Part of a small language model's weights.
Size: 24 layers, vocabulary 3675.
Architecture: LayerNorm before each block, learned positions, biases, tied embeddings.
Training: a variant of Adam for these matrices, 433M tokens, 3303 steps.
MLP neurons of a small language model. Each row is named by its layer, matrix (down: output weights) and neuron, and shows model dimensions 128-255. Each number is 500 + 50 x the weight over its row's rms, rounded and kept within 0 to 999. Numbers have three digits each.
A block is one neuron, or neurons of one layer that tend to fire together. Before each block is what it responds to, as a language model described it from the Wikipedia text at the highest values.

Responds to: Mainly "by" in "Succeeded by:" in officeholder infoboxes; also heading-closing "==" and line breaks just before a name or main text begins.
L8.down162:480542445442538533573523455492548554566542553555573496469457517466506451466545489460481547548530604431551585544578420478592510450533452488545483492532513458570564459484474496421486504388593514556478457589577548501459480546557516520485483532475459408409514530549439482582529488480540455473545589505526440454466581431485492541488430468463533462497419404437512503578554528472493570554492
L8.down695:502584441408518562568491457441498581385522570454485526515489470541553445471558593518483485529574496486485508475472517575516457501461467430467547494458460530506457497493476522486467445562522479502399518469519452471421526457540527481417474467531491544666520465617564547630447546510426444464516455430517539501450450490426607393537552454491598356493460512574512490446469578494538610525583
L8.down790:447467422460574547457437533495392407519459504545491510511484527556500469585545537513490510402455499492517499544520543488525498486564529519563548559401478560594475526426448525428455504452427538546552395560562483492505401515479486519539493555491532448459485534559406504479558573537508396549546543466448506492558383524448464522465444499514471590583539399509552469579530453566467524501534
L8.down806:448531598482514531496493467478489601493514555470556517519523525588532413545499426465552448497443476375516524553513501544548505467478506464562487446504496556616447561474497548484460496540446497551439486534448491403604532481505476513481500414525426508475587542472443577502515482551486532432447488429479510477549465538570514608489542528420423554584510470441567412412562472509442531464525

Responds to: Mostly a standalone digit 0 in sports tables, score lists and statistics, such as a 0 in apps/goals cells, 0–2 and Home runs: 0; also some hyphens and dashes.
L5.down629:484538440402500461519529505421464580493479449530472428466460485533386486517478546488573537445485517495530480529608581573455459523622460531477504599476515505469490530515558474562476492556445551500413461423553523312507486536479535480582411519461465450463467438491682492483508520467511531527503486502479589491483560424519398478429536565510505527466563480481496431561519545528523512468412
L5.down792:528453520486500385451545504541538473534595461518481495392450449569506475570523479487527502500592494446532526486547499550540468538511484531500449513520485482527458549544523524522512534450491574567475403455545467560512469582476509485461538439466530532421502525566492454447594499445439494515520569504465516559487489517503490521510450502410520548532569456521477440462501530554539459421480

Responds to: Mostly "at" introducing a place, age, or chart position in biographies (died at, born at, peaked at), plus "of" in "Battle of".
L5.down587:474499553523527489488477548472478503512597432571525481433487521468447478528522506507499443580518559466437447402465470559474492428447591403524545539599476463459491521466515501570504536520472552472486450568424484385472551530469464432508493556492573512496561433535534576455582519496540511521587487511481459480476559531482481510472441554519524527506560548508508516520461396616570434518506
L5.down766:458542536468484528518514503608429437544440464530510560536434477404512473421453470544531443409484573396558535583422503554378485583505525437507523499451546540473469482442565485458473515462630563575567580464490431574478476503500492526500508610524514511578450503460575493488497541460541549444523476491498521569458495639528469456511561458498447461542547458476484503489514448586413515514606

Responds to: Short pieces inside a split word, often the vowel u after a consonant, as in J-u-ly, Hu (surname), Disting-u-ished, in names and lists.
L5.down87:527487553480489528451441528518496519495600548430463585430551499537500553480512493437573459519503598491596509541538545503510536421377509542617523507482490482523455486523477499475547445490448505444411369522484459513501464494478494535524580544519542411503596475473454402616402478397497519539557517412479505502549578541491530473516545559441485526525485459450583544542503477456514490446545
L5.down356:418551592651490426506496504392551361501434497433542495563466486454516517472520462390509546551591527530500464558565483510502410488506486522480469519530518504436425452461548478479470409520512503479436603557470416555532464487480521575437544421490540578495541428574503550459480578508463595545585539463548505529575540479498485463470477448510496462464505558498545482478573386458439599489487

Responds to: Inner word pieces of split names and words whose ending is predictable (Col-or-ado, Bar-ack, incor-por-ated), plus "by" after Succeeded/Preceded.
L7.down254:513459502516487503493542582417527447441489461481469482540460517458424494474550521458527425505482500502472427427473421512453547533501592484611547537438577511535555509489473498571614556486435481517518472471453471458522482533426497507495488606614417430504497528523414370537510434505607425530574540502512406557494481481416460486482519486557520509555516446587549419562415477492486414491537
L7.down255:446440492481441590595558555473532495549575520537534632447406481452505386446432505483544540424468542555534603459548473541609487603533522450550570555451470550478496474452454418498464467605464426451513497480499498503504417495484477617500472521453479524505535518473486527438525511450537500566510493484447502488536497569542512575448516495462479474548502477581518389615571487455587422412522
L7.down315:377497501503466448467496544426506521544503525428508464503446489492434493477421456543518561472529464513516438454568454467478535539490460489466559553504452455457495532564443444378527476455491553521458506438503483506512523496536490510462532348447479587484460455540494463428490492503427548439494575505497518494488489660529534527443494441584459511521459642481600500548504509558486497522514
L7.down504:505450549497498493519520517537477564465450489550509504473500511443470534571563573543551521503551471476517605472474522443568551525476632494511502528540551503502447481489521536444430456494590564523453442533522485507429458401511439449450515564462461490486542512495493422471492514453530395537577510564517477491571512558505606614475487517529504437514476536553439496542467479495577472479560
L7.down510:525488462586541496525534538573516447528511536521549519461518507575490517496525492504422448470520470498448577541496540455596546528552515486582514519486562581543556535514468527517463507428471536615518585496528454507484500448454495485452420451500549430517523528428479418462453539508566413447537472545527501466564415557550478585482535474570532567440472545551508577493444491528447471417515
L7.down727:519576544429467468495605590349469528445488533502616522479559506407581593483511490529491550468515453434507527528463479416468530527469518497464571516458444496453505487531401490571419450481555537528551513485503593472498445519572507499514447457489466409539552437514547459464533445451470503523480478496420545484442428623571536517452508438499494512567433594517477534536500486485598435522446
L7.down747:484507512512561524528497462433570423531467525390496570461471489556525486424525419466543583525542409384583456500550537450584454495466522499538444570486523447572583453540480497486456527459474465525455482498566370622445518593569464446510523418553592481487498468561464466502493458566481531468572557495460552444507469514468445615510498486498488535482524521540561507477554529552431431538470
L7.down908:539559441513590483424431521529540602565586525498513467432446514456484517457533543486514384511471475598480499524362532555491454497581524442450466519506495480528497444603539566510533509441435565516412513501487433665508514492465485590477550539452433552504412480551463490502518550485489583423485507531481489361547529496490547456412575500464571514516522452495459407453519499481501554424571

Responds to: Double line breaks that close an infobox list, table row or paragraph, just before a new heading, title or section, e.g. Status: Retired, Language: Swedish.
L7.down196:572464497538591492409530460532446405445438551515553482521563499465519505543525422531483500473522464418504574530497438590615517491552519516470559476519511499466439469550484535455508450448613519532416496521551556512542479516565455524488541490510526545513470551520465490498462529502506464456480526459508512477426448472486393513587475459433460483560526615436493481448512517469526545412497
L7.down220:494445449434526514496515467521514419413562402463549576487506497582594409463519503474401536434507552451515491458499368487478472528540576542568488464416597493529460515470492467492387501473554552612454462457420503493505468484528530512448498522589523423484534537450468540533486609544508545503542574511536466475503459449628475610515378458444485557613493481540486407572534446505527478421488
L7.down601:529482543504584551529511440498571524465432540465517493532544536480516487539484420496452473457475446456502570533580474552531501463474490500396505533521470585655420559485451477516528461468441519527435443472482495454547550493551479478526537519542457543435549536501435566526431496503542534525429551405525453531499466463508523498560505463403486503532526450430485356499476480543460526459498
L7.down707:540593517581425511536475520531511537486476571491479482488504469514508526519497470471542437509574420512498572520462550581525480453491452434493485485478419533451587515546510504447496446428461544541529531511548453498428505469517480517522458509549449574527550542589481465591424536585536606420475464409389491365488497565509522534459563467501511471431504441431447555523475418556415472574570
L7.down767:450607571512494519477423484534425475576496462479551545464489476628517458455498347511484538541512558448477466507573532545485500411546543461548432496451470584522489516487527493588518493547455517537463513539524487455475563528497508539483582388527498539353494544531545462430606503391538447523418538477511469420452511445542524549466460403544464516582516529505504545446505502509495507502560
L7.down770:502418433389550459530476471528493392489566530511489516524630518460524422519426402555461574521445508484418573486511482525557572464495511529413623535413536449539450542503576505463544436599458483527540493431511523505597484481567492517443478494504448530537476508491448463454547428477515558494434560475602404571465465443523585573598454450471488473513515468476534521478554449498506497465429
L7.down913:525465554463576527494505481475504638470500520447530533552519508476472547572562440472441494523486492433499506581534541532505502443496500522528584497517489504509440573479446559504544583481534488537493458526481431411526584554490531460501497469481509524453497500540566501458461610624521559493465517532494461465445496458500423441414481432546524615518496471474526357565573518581455491542460
L7.down918:592503515428493496565570432454580469480496561418517455553504555451460545515495536526467445401503451501458543542471547490511523536517544472412480501515535514498508549452415575434426499522463476497503438402492528556536459564520465458523419485493413594440529587590447414497443495549507520428558489453515568500471383479515494527593476556467566497496472533550548526414501490446544567445484

Responds to: Fires on small numeric cells (mostly 0 or 1) in sports and statistics tables, and on ordinal "first", as in the first round or first half.
L7.down114:512580452510516512525494522432494500509573423425501552452507470493620422517443539497393465469585455461528564505450388497425486421451506487525456566426531559525504505457529663467465508418519599475521479603453450489485443474549449503506486543552480482578531478525533530532500509572485495502505506542481531464551446461515482521492481621480506462466448581545468539549427593471412483513498
L7.down330:540547579498610549602463556565494464529491546458449503462423482418515469541420501441429368600565538525463465463523552635541539505587515482468481488476431525462598617494567436488540469545484524557432546448460411558497438567507517437548584529544478528458524485508562525547457511457521508530512526401486510420599461575559494455566526476525498547422503446453517406412512555527562519454426
L7.down429:497408472548544511578538493528391439500501497484504512419571489514513513451399505507465568469473531446484492417531498511533504522512531566501568443488487523631541537478415552512549569576542486542476497566565450536440463429482524529466491534450480470475537461524463449511573528461503488450546528573475457541453482454550578505449457489474465482491559572540552467532555475434478454443411
L7.down525:434477529591524534569552577596556502506448505448516489467530510490515497487485462496555464455408512409508546537488491530577509542401423514378545587535385552558500514518477533505596399450431506547445458445530499497552513471634481508511455572518443548514526527527466596573505468529556444539394488458501585484530442539525525446574520564464495528509556476402518488460498487480523534498488
L7.down530:502576548388466467452499531518473521558486530500532388470569486480477399568500526511458510500495566610534376589413457528595475439514411500524428580544502523442490435409597508551519483558470497480431442487555515543547535513490529526522486422525489538455460433485582491534501461482395509504573481507482501518411468440509496536501504444437521559519418447431406467509512499502415537574474
L7.down585:562540415455490370460442517559543542515458450479502442451559515469422416541503607538450539529674442502551444602440572413466566493517515595484426483555542443501455526473538504519532537513479553533465421542442506450562525597514568517495517471495457464429479422497462574462494472512433464513485436456520534538562438469424426379556536421465463484585465559384528512485420460436524568575403
L7.down971:570518468473427441524518520455532537530491538522495448574589508348532486495418543476510460461456421560465497535447512485505463453496386476443456486478556557467606550511629534569507519486456497534534474470494473484519429562533490612485523503425497463558419520466524458444469478528482519542586445510463549488496523507549520435437488430434518452536446407562476407397517459455518415444411
L7.down1013:521541564489434453557391470473494446493480484413411486415501494481541511444518574535524439523533476529664458523505452456463456458450486448464485490541518498523511519490565496498547551553528547469504507528509492492514584503542525455512574450509428431458451474525527529472482462567541571502454569609523463510535533457484512375496521461492476560551512474408496482494659503462508547577443

Responds to: Fires on the article a after as, is or in (is a genus, as a congressman), and the letter a inside -action words (transactions, reaction, interaction), plus word-initial r/ra pieces (rates, rapidly).
L7.down82:538495520563472447513587564478578371503523597567518416463520515493494348445545532530418557509488547429612485499597592484472510458504556501500471480444509535500521475565494437567608488528464574515497491507517499470505482458481505456539498494457511571489529493471496424473475535581526495442492487433653525457437552562397569458415570488511446529536506430417451382531509438480572566518553
L7.down142:538510559449477626463485447522402576429586452457534377453459540517506501468516523495466600495521510567536484501469528460532550436459542584517486443498463505497497501540429446531559452523468429489507452459458476490459463575465440509474473501548521444460461521514430461492492504497451556467484562511489475465565555490459546459460584587488459405529487439524473523533540457598528545537507
L7.down210:490557484499455545416522411528492460437527600518562566524510488544434522457513544506542556568512507450506560485503547577560564441513529495498496553479470522561559567560527443500557446471490563522458488493677500395515466476520528520453568534526568554443465493562521519553425520431548538531442434447480468406546463512434465487437513344514409505513397508476485424468424426531525562573575
L7.down238:471565504511511457504473486486476464478461501548541494464505517560388363512517475456537424514390503498541493522499588592538502492548485485472525512509465575480498570588546507570566371506479533530496545481492577486491411452506534588536522558549519582565502438465561545521489446539527493453418470472595530428496468467460435512448498394505543493548431530506466413453434475527513551565574
L7.down263:475565439518402543459558477541512472517487558535536456518521493514446450407535530493529481556619534467612588559541505481480512451494448467518555419534438560531490544529585478512537454513490517537536522534470515479429451424498533523477502490492495484531479520504415500531561498516565522460491504535537474437444517483520514444410577398550536489542509420388472465538445448575438568527543
L7.down617:533528535595541550486578421543460584458424549544476526462447511478489506539498532449509495566475525484499600510537439566493547519576483469512537551584422526597570471523395505481553430455573467513466472419604492428603498547579492476500519487405498502501547547477408510536545510455518481615445484415548432497525544561478472527480570507448430489568570489433497341466579509516452516482511
L7.down677:552510540546531498484620483507466446560526435505478493503568494463472530457477337509473412562548463477548523460553544375480560518584531526446470451491503530532517560500578479413490469468557603607516500499572500447549523550460547510536492506530508429514416472453460452562399606546468492517444472512459521458409611496475508503518602444517525413450537492469429544505567438516514489609490
L7.down729:461566541541413472473599550538474449484462550480440491396493523559499497400508453553528492560569599542579466482489523542578592589573563498474474545544528439482470535529540451531502483408595527469446520549548653548585444458420559537508526518469526463483461488549467447583522569476488550460484571491514442493454509502491458518523553428456513387430529497370440453483525341463499533532473

Responds to: The article "a" (sometimes "no", "his", "my") opening a noun phrase, especially after "as", "have", or "called it", as in "released as a single".
L8.down550:513436568536509556506469541513446450526464453525540448489477515542560470471528513542510506446477445462503533418441585509471526552511501588523438461473611580541574515531436537584457571428519522532422488426481523567483466487416483549606546529441568464525499593430593484540498619518541480506597462446531589500475536480543476507501394564488461664441524557551448552591452480493496508389469
L8.down613:493449445503523456447545599459518537415487507442504574512433516562588536486528603424514506543494536479419553542508586550457504493518386454467566554524539499521471530501507519486554519502554584503495533503468483474418567441516498543504526528450400518565453510503561514612461498496468486381492469493451473516481534481494488481439387486499512527482477454399424447530569470418429440457520
L8.down619:555473523504460468454563590472437518448518578577581423488587518579566545485437458490542509574558454552497581477498562477524571495562434465519453539564496499533528497511528516556584455429572496497536434483589517354552445503520509435483450494513493453415486553458463523501420595481574512469500522500552505456391488393538539539512468504554472464446448524542537501462527548475448417481520
L8.down756:580535485576371508450529455465498497454583510570548409564518487494566421524473584535465449600516504538444508526525482509423521502481530513526593532465475446553477533494545564437583485434547548559443630547467544492517522499385541517508496478491498571492479491459530532496525475475395489534498487485507488533523535543581497470481429477551540403506410515452391508432495371470539474482591

Responds to: The word "at" introducing a venue, institution or place, mostly in sports and biography text, as in held at the Stadium, studied at Litchfield, located at; weaker on "of", "in" and stray word fragments.
L7.down281:490562642547573555517500489444516515468517565374593509449518483467404460488631507512488514501416509449540529547562432597501515480485531507501508578526497549460505528494558499474496452434505511543521479476507550461503482643570512527602405483493513550503444598493526388510439459427444558534528517462568503469542541462487532488511520541461470463590483457452466507538460557552473573531441
L7.down377:554500498534660515499540583501596556524495515480549508505472495494487520499500499486524429530567495509453556491571644467519555391509617498506436512538462476504500585473526479514585522470573535450490436473477392578445518522528513506472502462528531544507535452536566533491409546520485534465478493493485498483531564496547441466595583504417506535487474515497473499318555452585471515524463
L7.down475:570503534589469568545479513504437579572553462524533507481434463416500398491465587512488463525537511447434446402472592549462492474500525455475537473498510471520400512429620520486532550442573586542533467455418476481440497523589482549429548580518527520525572461481562509473385506420533549493533448516453593494513564568508475377515597523519514554521482520513465560418529506488481543583562
L7.down696:593463532545587406464568487551594445521435466580504451477549503552542470501425404520510566525428497508573485520456491471532457497443467530422481437529471401444529595515481539489416593445480550549436508582421353522448531520509482510455483465442517643496528542524564405593489513527498491436463522496558527540515491426521474484458535442413422473535467459523506404488513533525453447429472
L7.down730:448469559525619524479480487472475482481435462572520473455392459505526396428517496506466503546594550423475531495521598528403477611538557493418536524579496413484522477529519515425470513394560518626538475544490463523457512496483512548534505582497622547540529460348501564501463545519491596465531529435446592543517536534550506423446567501498450500491469592491441573519552498513468473500432
L7.down768:554571551553579555585539530551539446512513472533385388493476514580544565468587545553400490515528424472498495363485540467514578550469500524511541526458491541505505564464564493434476552452519487470478485512435482548393503553513471443452510475528515551508532534575490505447412565485527602427558525449528493444504466471422606405460470493420499445513518500537553546458508487519482497533605
L7.down865:513524492603584479517457560472525544580494458542521582437503490548596549394585509517545457507502447480474460475502567469553525453362486504563526402419533494462479479442592522538472509485582555458452497548459461459437487481571442520427592537447579534572546391530503575558560505469595479471486510552482540455576536488541518486575482529466452490542463564495455516423592539520415546435527
L7.down995:536501525466607457534450498586446420497562529521448512618492454468462497382491446520573514511470466491501428531567516517471467531526466550516505455468498468620513433467555522506504526520429502532472468468560471535581537495553505427490419444542481503426429463447530502494552500541484475475567583486490499542479515472467510413597500578536535512564438474498453579463556546451602441493424

Responds to: The article a after verbs or prepositions (was a, from a, on a), and double line breaks ending infobox or list fields before a new heading.
L8.down267:496575473489475497480573495562548564463477504498520436481539498567502503529530391500501509588469548494443624434535550461496544469484513493502468573503529589576562457572485448470597505426472414524484502451528571391470517548561524432518557411513478535523458477495406533524590587500522555470488496450485561465524507479413457458530561506570459369603549572521424447523492426467462536554534
L8.down443:490599467578477442520576483493520427520505563520583487560468494521515432467437545459544470522517466448511541492478588617443538578532435459494479441500485577523515556469462485512514499464503576548521586526506525514482527440517484441449575455448513502487513491503415459550537483491568534487500429400512501440518509547528444464393563429547467589440525560444416458493471464500433524597554
L8.down672:509513563507468473508526384500432607556495451530489574565464561533561496570532437528502427540464537484444525525479403490505487462497484437451498486405504529486484489551500549517558467452437492534489551423523652410491512501493460486464520511406490444496509531449476621460486507571512449451455515547509576539612538492551526629418504538547433417586527512452568543520594519420517451478369
L8.down865:486444505489626515519526464528575489515584527495405523479456478488495499643425428466534576479510605511421462548509595605518510526537421531486557511467518548595595572506443520504561536507493444397497447451485464503440545535392510439510431477476423564608439548541563525541613512400521491408413528469574451467432499506562545534417373522477508587494541438476538480412559435449456551394579

Responds to: Interior subword pieces inside multi-token proper names, mostly places and people, such as Mil-w-aukee, Sal-am-anca, Bar-ack, Mass-ach-usetts.
L5.down102:468429527439450530520480480585442532444534491576551452408492525453481527485493457554473483524519481390543492536407499510466492501536432581466545479450510462509538504445481461453561528558473548495498416638484525508419556537508447460556544477489478520369489528562453484445577459532602588567530486497535554525584476490509552487448483610566556424481431399475418435523554449538532553553495
L5.down691:429465487427462566489529479435558558493509476443516605505483463449575536403506521532535447477483489432562509442482612519514450433510478597443471513551566473512573418507453563483478535455410547418499523471613512469616424566537502447496390476479515512422463592547583417503423536459437491503523485529500525482507489519546506470531573561425541519450460507458537484527536487457556463470438

Responds to: Digits and spaces inside sports stat tables and score lines (| 0 |, .000, L 3–4), plus mid-word b/B in names and words (Kolbotn, probably, Busch).
L8.down199:514535460418544541535462523564453541481471465435527547464446485436539433448495513477444478528423542493526592515438487495553557472503470540536413531504551504456522424597524522578491494499465510494486478492448551441563463522442560504522493593514445423533505514500537567460544493471410550581459501497472503535520509436479501425454530493538475489512594495485495431551501549513468480494431
L8.down341:542534550592474523511566497523473543582465486591594493468502476527474508564568531486519501426510524512524516496479496575496561491468503476479475553452487440416631448547502449553499489482477549523339496521512442451405453495484448510484529557484567436494562431486606468545532559508634528419537533444442522445498514593483523435467434446439433556475515409435466457516489487445442461566526
L8.down891:484401469500503532512483583476592351537456517541536597561452501554493611514405418531429480462453517430375498514563515502538479531464448477488519606469482446492537475489486480469522449513481468470485495507554506555551539520515501613492537574517496422527551500511545485494476352535495531436461524516452499613478477470445449503542486465466392521537577527514486436438500596552389396496496
L8.down995:519622402515482431533530527547491461475484462582492470486472477573535561451514519449431403482615465499596570541466476531494520546487547512464453498468510498425543526519605486520517473465486524511442540571492497429522495438522534519526456461485495488563534486501476508541478498525532436410490492420419555463482527400475548451474596555584571536479541475520433557482542630501505467583512

Responds to: Mostly the article "the" (sometimes "an") right after a preposition or verb, especially "under the" in supervision, auspices or program phrases; occasionally "Br" or "r" starting a name.
L5.down572:441417521435434427448422503526440477609492559484555519451532476528437562508443402531515422520550485489433539496463594508552527486582411501450491474432450531544520570546504515433557485504394504506533445482507401474491595512438490489522538526486518499546491496509542463538536565466485525420504592504557545436543488542385472456499501443563578496520500486439469456406544350567476515581538
L5.down963:528432510497479459500553538522484542505456649551466596521493500516488482523582441479511439509469461465472571549468510539483510493566488484457513468496510592523512598517549528456535457514508514535511445428577506400401578518512598554506485417549540475511474525515501491607468568480548547425454553465525515403418371486433446557431498369419525562512521557450499452468494489560468476482583

Responds to: A lone b or B that begins a word split into pieces, e.g. b+ill, b+owl, b+ench; occasionally other openers like ar (argued, armed).
L8.down202:493484582461580514447587509515559523504572519478551504409564478549518487483544434524499588470543515485489525454500554521481528602376518459511491473518453463500552640430541478466524464411430501545452581497472391577514453518657562438476417458469495566479578469470451368513385502453546536431469504375602505392544577522432442569495492467431504510476457540542520492461487466516458626427497
L8.down280:449475440539465518538521519485566549534453568628492451442573490485462425456567490513584448476474433485541526472431445471514550457480563469501477480532560492493493535589581497485483396480513551600487533480529541497455447616557504520469459501519467543565405505442396492562478545523528445557461533555466532472426442513542414561589595500400453469444383534379583511507477520537518472500508
L8.down316:504539476530504492472448493446515547603497440506533492530552488377480490486538392504499494551506503502537511567444505470532540501467571447474461513525461444500493461481590491511485521474468455550521474528421431476492521542551449502491540503532557486578413417472475512426546436509533494547503583486532558587443419472401330461544577440533478477505413474505526509395522510576518532528497
L8.down816:503558539484494562458564528408491548431490528490575528435544482534487608504514562433549478487401491521434455440562548450448498447516485487521525521507422541483469610540549497501456501468559517501471525585563426389498501525591508526525504499478552470545468560492562484484413502483581531441475419522467505387475570475447438487483513462522572489425349508406593488510522542596537503574545